From a checkpoint of a small transformer trained on Wikipedia.
Size: vocabulary 512, 11.3M parameters.
MLP neurons of a small language model. Each row is named by its layer, matrix (up: input weights) and neuron, and shows model dimensions 48-143. Each number is 128 + 32 x the weight over its row's rms, rounded and kept within 0 to 255. Numbers have three digits each.
After each neuron's rows, "fires after" lists the tokens most often just before its 100 highest values on Wikipedia text that the model never trained on. A number after a token or word is its count.

L8.up826:183153145118110176103079113101119113119193162122049104122115180158165117175119066110164118163166069133098095116082123144180137123144130177096141139112149123115042089134137114127109133093126147131089089124152154107100102178166149144101137124103105145171120112114091202087178203101136114141
fires after: "R" 23, "r" 18, "ati" 11, "p" 11, "t" 9, "19" 7

L2.up868:115131149132109085110134120115126167070120138180172091098102141142088180173159142123110083112106150087104160133205209114198132111139114076137151229146136145113120135116116086110168113131104146140105123162171081110144141157104115128158169118146133157121139167149156140154142129140112077087
fires after: "\n\n" 98

L11.up523:147128159165091082147118158141101129155168126141075172086091182082145159143106097151121146149135120162153050113127138173196150113139197139120094166075111105175160136184075129117066155172151140130125138132147140119160146106127070137065132087078125145125102128140127120129131155127109176103
fires after: "s" 25, "| " 19, "sh" 12, "c" 8, "t" 4, "|---|---" 4

L6.up455:090061193128101078065108176089100080156171127086108118104130115151198138142119121165141053114166144143097100132161182111118140116178143098159163150148081108144110136112128115154153138171126144112154087117138108072158103122129172140177093138110099130113151180141114169101090137113091092122
fires after: "|---|---" 14, "cl" 14, "w" 12, "b" 9, "\n" 7, "B" 6

L2.up725:104159137157116087135143144107124141082101131157188113087087169166098193179180155108114085107109154092125190135176184107154161107160110073104165245161115150111120118072112074123166166144122147177115130119158098076115188123133106108140132131140109138124100120120149168126165114142143100088
fires after: "|" 28, "\n\n" 17, "| " 15, "^" 9, "_" 7, "f" 6

L8.up364:091147070105122087135139138155144103060176122131096161095163083090122021105045113121121071159154126148114095139156098148083065104150135102155078134142112126103147092102122163153164050111137170144159124101169129173123143137130146126061134130151133108116118089080122138111124085132099151141
fires after: "c" 13, "C" 13, "an" 9, "19" 8, "in" 7, "18" 6

L3.up673:131126108108138123122067124131084178165152155106099094122169114122192148086127108151139156150147132143041103085073043147132165135116087156050133112122105116114120145117112135080075112152073137079135095144150135126111068125143084163144121137100128087131138064105119127161109166124160107130
fires after: "1" 17, ":" 14, "19" 12, "3" 9, "5" 9

L2.up440:090148132179092117118092164142125104115088102168159133097064156128073172175140161135123113083133145099078117146196159117179138120176080122067142255171123130116122125079135078145150134137113155134091117151159089078122196139137113102135147116130151157114098132136182179124174114152135128085
fires after: "\n\n" 21, "| " 16, "_" 12, "^" 11, "\n" 8

L5.up197:136146132141053176103078112115112173158221133101106106141137132096160109111097047120135105157154064201043121060086161150136152085108138169095125188106148129145097116128111141156073107051139115167114114135181109117112150159167124180170157119117087157149200119134156162119116116113168127139
fires after: "19" 58, "," 22, "0" 8, "18" 5, ":" 4

L2.up1023:055129089124104086165098170119129153099121119132154110076113142148130215166113127131078078109122149123115131158207207125198124124137116101100135255142139138118122098120153094114121111137161153120067084121147100119121144137141091123127111159125127157113133124105152104157155102106108151133
fires after: "\n\n" 32, "4" 16, "5" 14, "2" 10, "3" 7, "1" 6

L2.up792:061131123163123096122151182099136124049100108144163103077111130132111167175180164120079062095130163087089168167204231095163138118169110082093108222142112178120102099130121110149157157139092108166101158152127095082139135180113145118121107144128113153132119099116155159133165095130143126094
fires after: "|" 27, "\n\n" 14, "4" 10, "2" 7, "\n" 7, "3" 5

L5.up357:114114118145123107168108064161080156127161143063131097137129100178116136131097085184094148217155102191054101091078085101054131163163142134113116154104139115138104098161096135157147104088111163083085082131175171142152121127173151155087099049089137093178181090131173144123165134148177131152
fires after: "| " 31, "(" 14, "In " 10, "in " 10, "- " 8, "the " 5

L2.up834:086147150145142118133117159133123187100238114095154142054129126094114150114093068106107120126140146120097140121147169116180138091122128149130119195141155165145134140139140114076130125126123135102100156147186117138144160146146142144159156151158150127142191170129152163142135118098121109107
fires after: "\n" 16, "| " 12, "|---|---" 12, "5" 7, "3" 7, "7" 6

L3.up943:086102198120137154153080114144162207117184108110138104172120112113080104142098106147118112098214091144032093096141178197160087109093149130130122222107212144135138151165117157146120121110117134034134133148117162128165130100139121130112118084170144145142074138073118157103114107138133146098
fires after: "| " 43, ", " 13, "\n\n" 9, "- " 9, "In " 7, ": " 4

L5.up146:171166117164085168116124092128188140182093122105109149120131130108127079156125142140115136161144095117111104102101184152136205111107159178047143117105128118093055157139126154222134174122165118113124172160143123123115156140163089156128131130149131096165136121095179154153100097157121091123
fires after: "| " 23, "(" 18, "In " 14, "19" 10, ":" 8, "in " 6

L11.up8:130142122176128176142090095145143143137213138139083100107184154109149127173129106092115109143114147208123079073063118115136141085075149161116150130121111089159179117132121136073069059163104086113131138156161166166171138070132113093100079150093075132148156155134225173101125143122088177057
fires after: "s" 18, "G" 15, "S" 12, "| " 10, "in " 7, "In " 6

L2.up473:093148128143112120117134125097127140094128115112167097107122152139051208173162153120104070118118160104101179145184226126187116119148121081122160255159124163100116136093132090104159137120082154149080149130166106083122188134094125115165119107121092129114123149134156161145152116124117130093
fires after: "\n\n" 100

L2.up442:130152139171137083141127176100124146106133130198173103080145106155091207122117112128088131081120151077103138123187193122201117142159077105107159255144140167120093162122127127111175122151105125114115136177131099095098170160139134110135138123140150144120140165139150150170162117101116113098
fires after: " " 17, "_" 14, "^" 13, "{" 7, "| " 7, "f" 6

L3.up138:080145096189091156111073121192148190139177115071112150160123131085077153158099109131062151154175120125049080118129200133172112100108134134063174176118160151124092140132152127167147157079107138068160098109099129088152139127207159098140125097165118116095104116083152124158118108135135138114
fires after: "| " 42, "5" 7, "- " 6, "7" 5, "1" 5

L7.up753:135123152121120140099066065173137162165164127169128127129129070094163099187076125151143126145146150189110095121031102130107138125132128134162064113144130132138139128187060170146134121095098118106082097113113108114188145117145080154084098093121166124166166123123123160160129175154165149129
fires after: "o" 23, "e" 18, "p" 14, "a" 11, "le" 5

L2.up843:115146099136128100128132165116141146095116121114168105107126122168084199165145131139089114091114154086100169133190177121175144110128103106158162252165126156137096132116130131113179123120119121140120128186156126128141192164135114109124122123113148112108131147152141151159165129117099129129
fires after: "_" 14, "^" 13, "\n\n" 13, "\n" 9, "{" 7

L7.up604:169132147137081168152120192158155120140148086050095105145076091109146092053092129076110104134162170134116149152114215162123110084156154139087162149106089154150071150159123119139086197128124104132121119088156118114115121087165102106088146118071121133100159098106123149100165139135132071123
fires after: "s" 27, "e" 13, "B" 12, "u" 8, "or" 7, "b" 6

L2.up245:083154130153107110092137157108104145122089121153188107076128144131088217211148167122119062081125170081085150165169207101178110112142131116124154237150143156127122157103121074132186137140125137163107163112125097075140167131125109128135098096123145133100089098117154141161149111130143094102
fires after: "|" 30, "\n\n" 19, "\n" 7, "| " 7, "3" 5, "4" 5

L2.up200:037168079161105102146096187132144088101141136123147149072088127105103151197136161104099105099130179100068151159177222131139102125111170124097121213152132142120098127142113086124137198140118131133108121132156100099166145168122118113115121131174130134125084120114165157147110104117164167118
fires after: "|" 29, "\n" 20, "\n\n" 14, "|---|---" 13, "4" 4

L2.up113:103132151166122078111144166133117121091097112166175116067115146128071239154168144127138105111117160093109156157198180090160155089137086095137178221182121137120108157088115080125184160130111147151106098134180090094073189154121105113141123123111126160097095144097151150138140113153118121115
fires after: "|" 31, "\n\n" 19, " " 7, "ere " 6, "ers " 4, "s " 4

L2.up754:130153014165147147166124128150116105153070089077106191232134105117081035129170155116121119152102160139100118113133087116115081152114129128125098073144104121117121130127149120158138234126183131104128206139148153124119127133107121061129114127141138141113159116121187136119155134104107122118
fires after: "in " 19, ", " 18, "–" 8, "(" 7

L3.up669:095128143123105192108063138116106177116149100096083112109171097139176154137106109141135196144141133141108089074095087152099122119137129107127112159103155169156095126145133123129076087113135119048151130148199184105111115149149167139100135113099131172135176088137140177137152170053138115132
fires after: ":" 20, "In " 10, "in " 8, "19" 7, "," 6, "R" 5

L2.up569:111141130167088122102145142140140142081115141149174092072094159136051229166197151139072085099121167092112168139174200132157120112135117095096134248151129135111117137104142077142154150141112136151129164146143085072097191175113121109145133126136122131107136170145176159152170090127122110090
fires after: "|" 35, "_" 14, "^" 13, "\n\n" 9, "f" 6

L2.up168:070123079111121130120062135136124152119214137097112102060091133117086160171138114122092094114135162128083121118132227116120120110115134132111129215156158179085142116099110111083115122149118144104119186135181124131107151085162115142158141131192121154130156197096135158178172087103145128121
fires after: "1" 19, "5" 12, "3" 10, "7" 8, "8" 8

L3.up227:110150164191117077099083105132147185132203110097126124109124128114121133116113094133081108140176112161065127119171220148172129102123103128095152205099144140139077149112114116114109127105106106035141132118133112125116116131209151101109127125152130134112178121080165192136124110140117115145
fires after: "| " 41, "In " 17, "- " 13, "2" 4

L11.up134:166101136145105090142135142147094110130175159092111095113091126063120135103061104191190096127132107129114065087096153152129145171144118165144087208121081097170071144148048116134117128122180099111127162100140098110123117112121159121123164132146152143168107113135085092126151114128181164113
fires after: "c" 20, "th" 13, "p" 10, "y" 10, "s" 7

L8.up900:161174079180107129081094149138129084126132116111091145159097127159102072101113083104156120097108115162060077102133194121192140077127108119159113139071092103138121117124102142133108140123162138119154103136074115090138136141128130095085097111169170152126134139113163196107124180165180101089
fires after: "b" 18, "In " 13, "in " 13, "| " 13, ", " 12

L3.up579:153166078088094165172096146156146137134200081080073117106177108149138115144069114109114150104155105103122075078084171116145145096106119117054104186128135123156087076156127156175092108095155130096187098146141122127094055184177112154116125072099089119130167137115143150127105154165104141127
fires after: "19" 39, "." 27, ":" 9, "," 8, "18" 7

L2.up558:092104134121107136122108131102124195131228136089157074039117146152123126185097083129091101091174147096087130135139234143187124157129139112101125206139156153141155122104127098069104077166109102086121148139191141093155138129149128170177148128137117105148158166096144156143149141093152090127
fires after: "\n\n" 17, "| " 12, "\n" 10, "5" 7, "1" 6, "(" 6

L8.up754:143119134120127107133098085105117127118143061133155129132119147065181055038080069119124143119119102175089156120094092141119126168111137122150069161153133134139131094177102091185135052119126125069090156169165160097118124120152125152067100120103168124140182134096120113128188126148165146131
fires after: "re" 37, "e" 35, "i" 7, "ar" 5, "a" 4, "\n" 4

L7.up247:074057126135084115103119187122103096114175086070072111100104099116133142097063118121075109132087144107102145114103191112143141097166129083126189121092141117186120076151112088181060124105154113105145132130173075124137179117155152153137098103173064110087129102084131154107122160144133131080
fires after: "B" 45, "b" 24, "K" 20, "k" 7

L2.up553:059114157154118130120113140105116118128183119112156101065119125088114156166085097151131102110129132139106120108110221149174133104105149140075141237161141161155088141108127099076109131112117100054122126167187154135122169154181111134122153144162128135110156176092165162120123109119131117112
fires after: "\n" 28, "|---|---" 27, "| " 12, "\n\n" 8, " " 5

L3.up720:101143160146128140106065140113140197150177088064132097150146132172124143144118090093060106120163084162070082056105207106158160079104147128066163186087182165130142141095137187134135133097089135057090121160107108129153107131144183134122120078149110146158142179093184151135088096179160114129
fires after: "| " 41, "In " 12, "8" 6, "4" 6, "7" 5, "in " 4

L2.up147:152122165102097144122085132118133164074197146062126151109140126131215152135152148085187117158111145137129132135114130145086151169071092105110135057132160118106117113139109117083142142144133094110097184119169148058085116091186113134127169165147163141098088173113123111124105073121057090145
fires after: "1" 19, "5" 12, "3" 10, "8" 8, "7" 8

L7.up596:055156116157145109117119191115111089121161158073052134072141031183110093117144128140157154146115133105105094109097193152117124101162085159122092140126157066111127085164143111128120144066070088127164134209160107097116157211154148168118096140141135079133161144127140148085107193126097159097
fires after: "B" 21, "G" 12, "z" 7, "H" 6, "K" 6

L6.up695:101127148133160125094124116083142117095208117165111118130180110147102107172097103086165083131191140160074142137098143130129167182165167123147107084077224146110114152112087169138172122152093124161136159101087166180192093170191157113097103008113129090110161107146159067135089083190100109107
fires after: "19" 16, "7" 15, "6" 9, "- " 7, "1" 6

L2.up906:107155136138101102140132147121115154072115113170165103082118147130114201180176160134127112093123169123099167154194185112216143095134100101120196204172138115113115129075110090093155151148118156157124121106160093076144183156101123083164157128154143142073100164126165166152155109128114119106
fires after: "\n\n" 86, " " 7, "W" 4

L2.up466:116161147114141123117165080163131089141058139119155169168156080159093094091160145109095189139096091129151060171141089150042107161091120144101079145119130133128118159124147120137104119161140143153146131153103133153159121127080147106135094100047108124139131085116146142128145118115183142098
fires after: "| " 15, "(" 14, ", " 12, "- " 11, "the " 7, "–" 6

L3.up978:060092161119111095126080079126112146118159131050118122122136100106123162119120099142125109144157097094064125095134178167144138150099143161152159192123176139143149152126097159111083101094135115081079149165123169097178119102157114136115125081176129140128160082104142165134146092142144143129
fires after: "| " 50, "\n" 17, "|---|---" 15, "- " 8, "In " 5

L2.up372:129188141149113077138101181092100171075117130178173104056090126177064206153126148155101080087093178076088149149199167119161141111158085104125139254167122130124101154117123072107173096127095123176106157144153083099119162155110106084135154121124164149101134158146165167150165129123102112102
fires after: "_" 14, "^" 13, "1" 9, "{" 7, "f" 6, "ere " 6

L5.up310:050113134099101078131105102092082178120156120117169123133162097146169110100049060066100123159117121132067133124143133068119138069190097117156127104097156117093110112102132131116130133129158214169130147108151151151190132097168132153098138099075151147116186143118132121121107064137114176129
fires after: "3" 22, "1" 18, "5" 12, "8" 10, "4" 8, "7" 8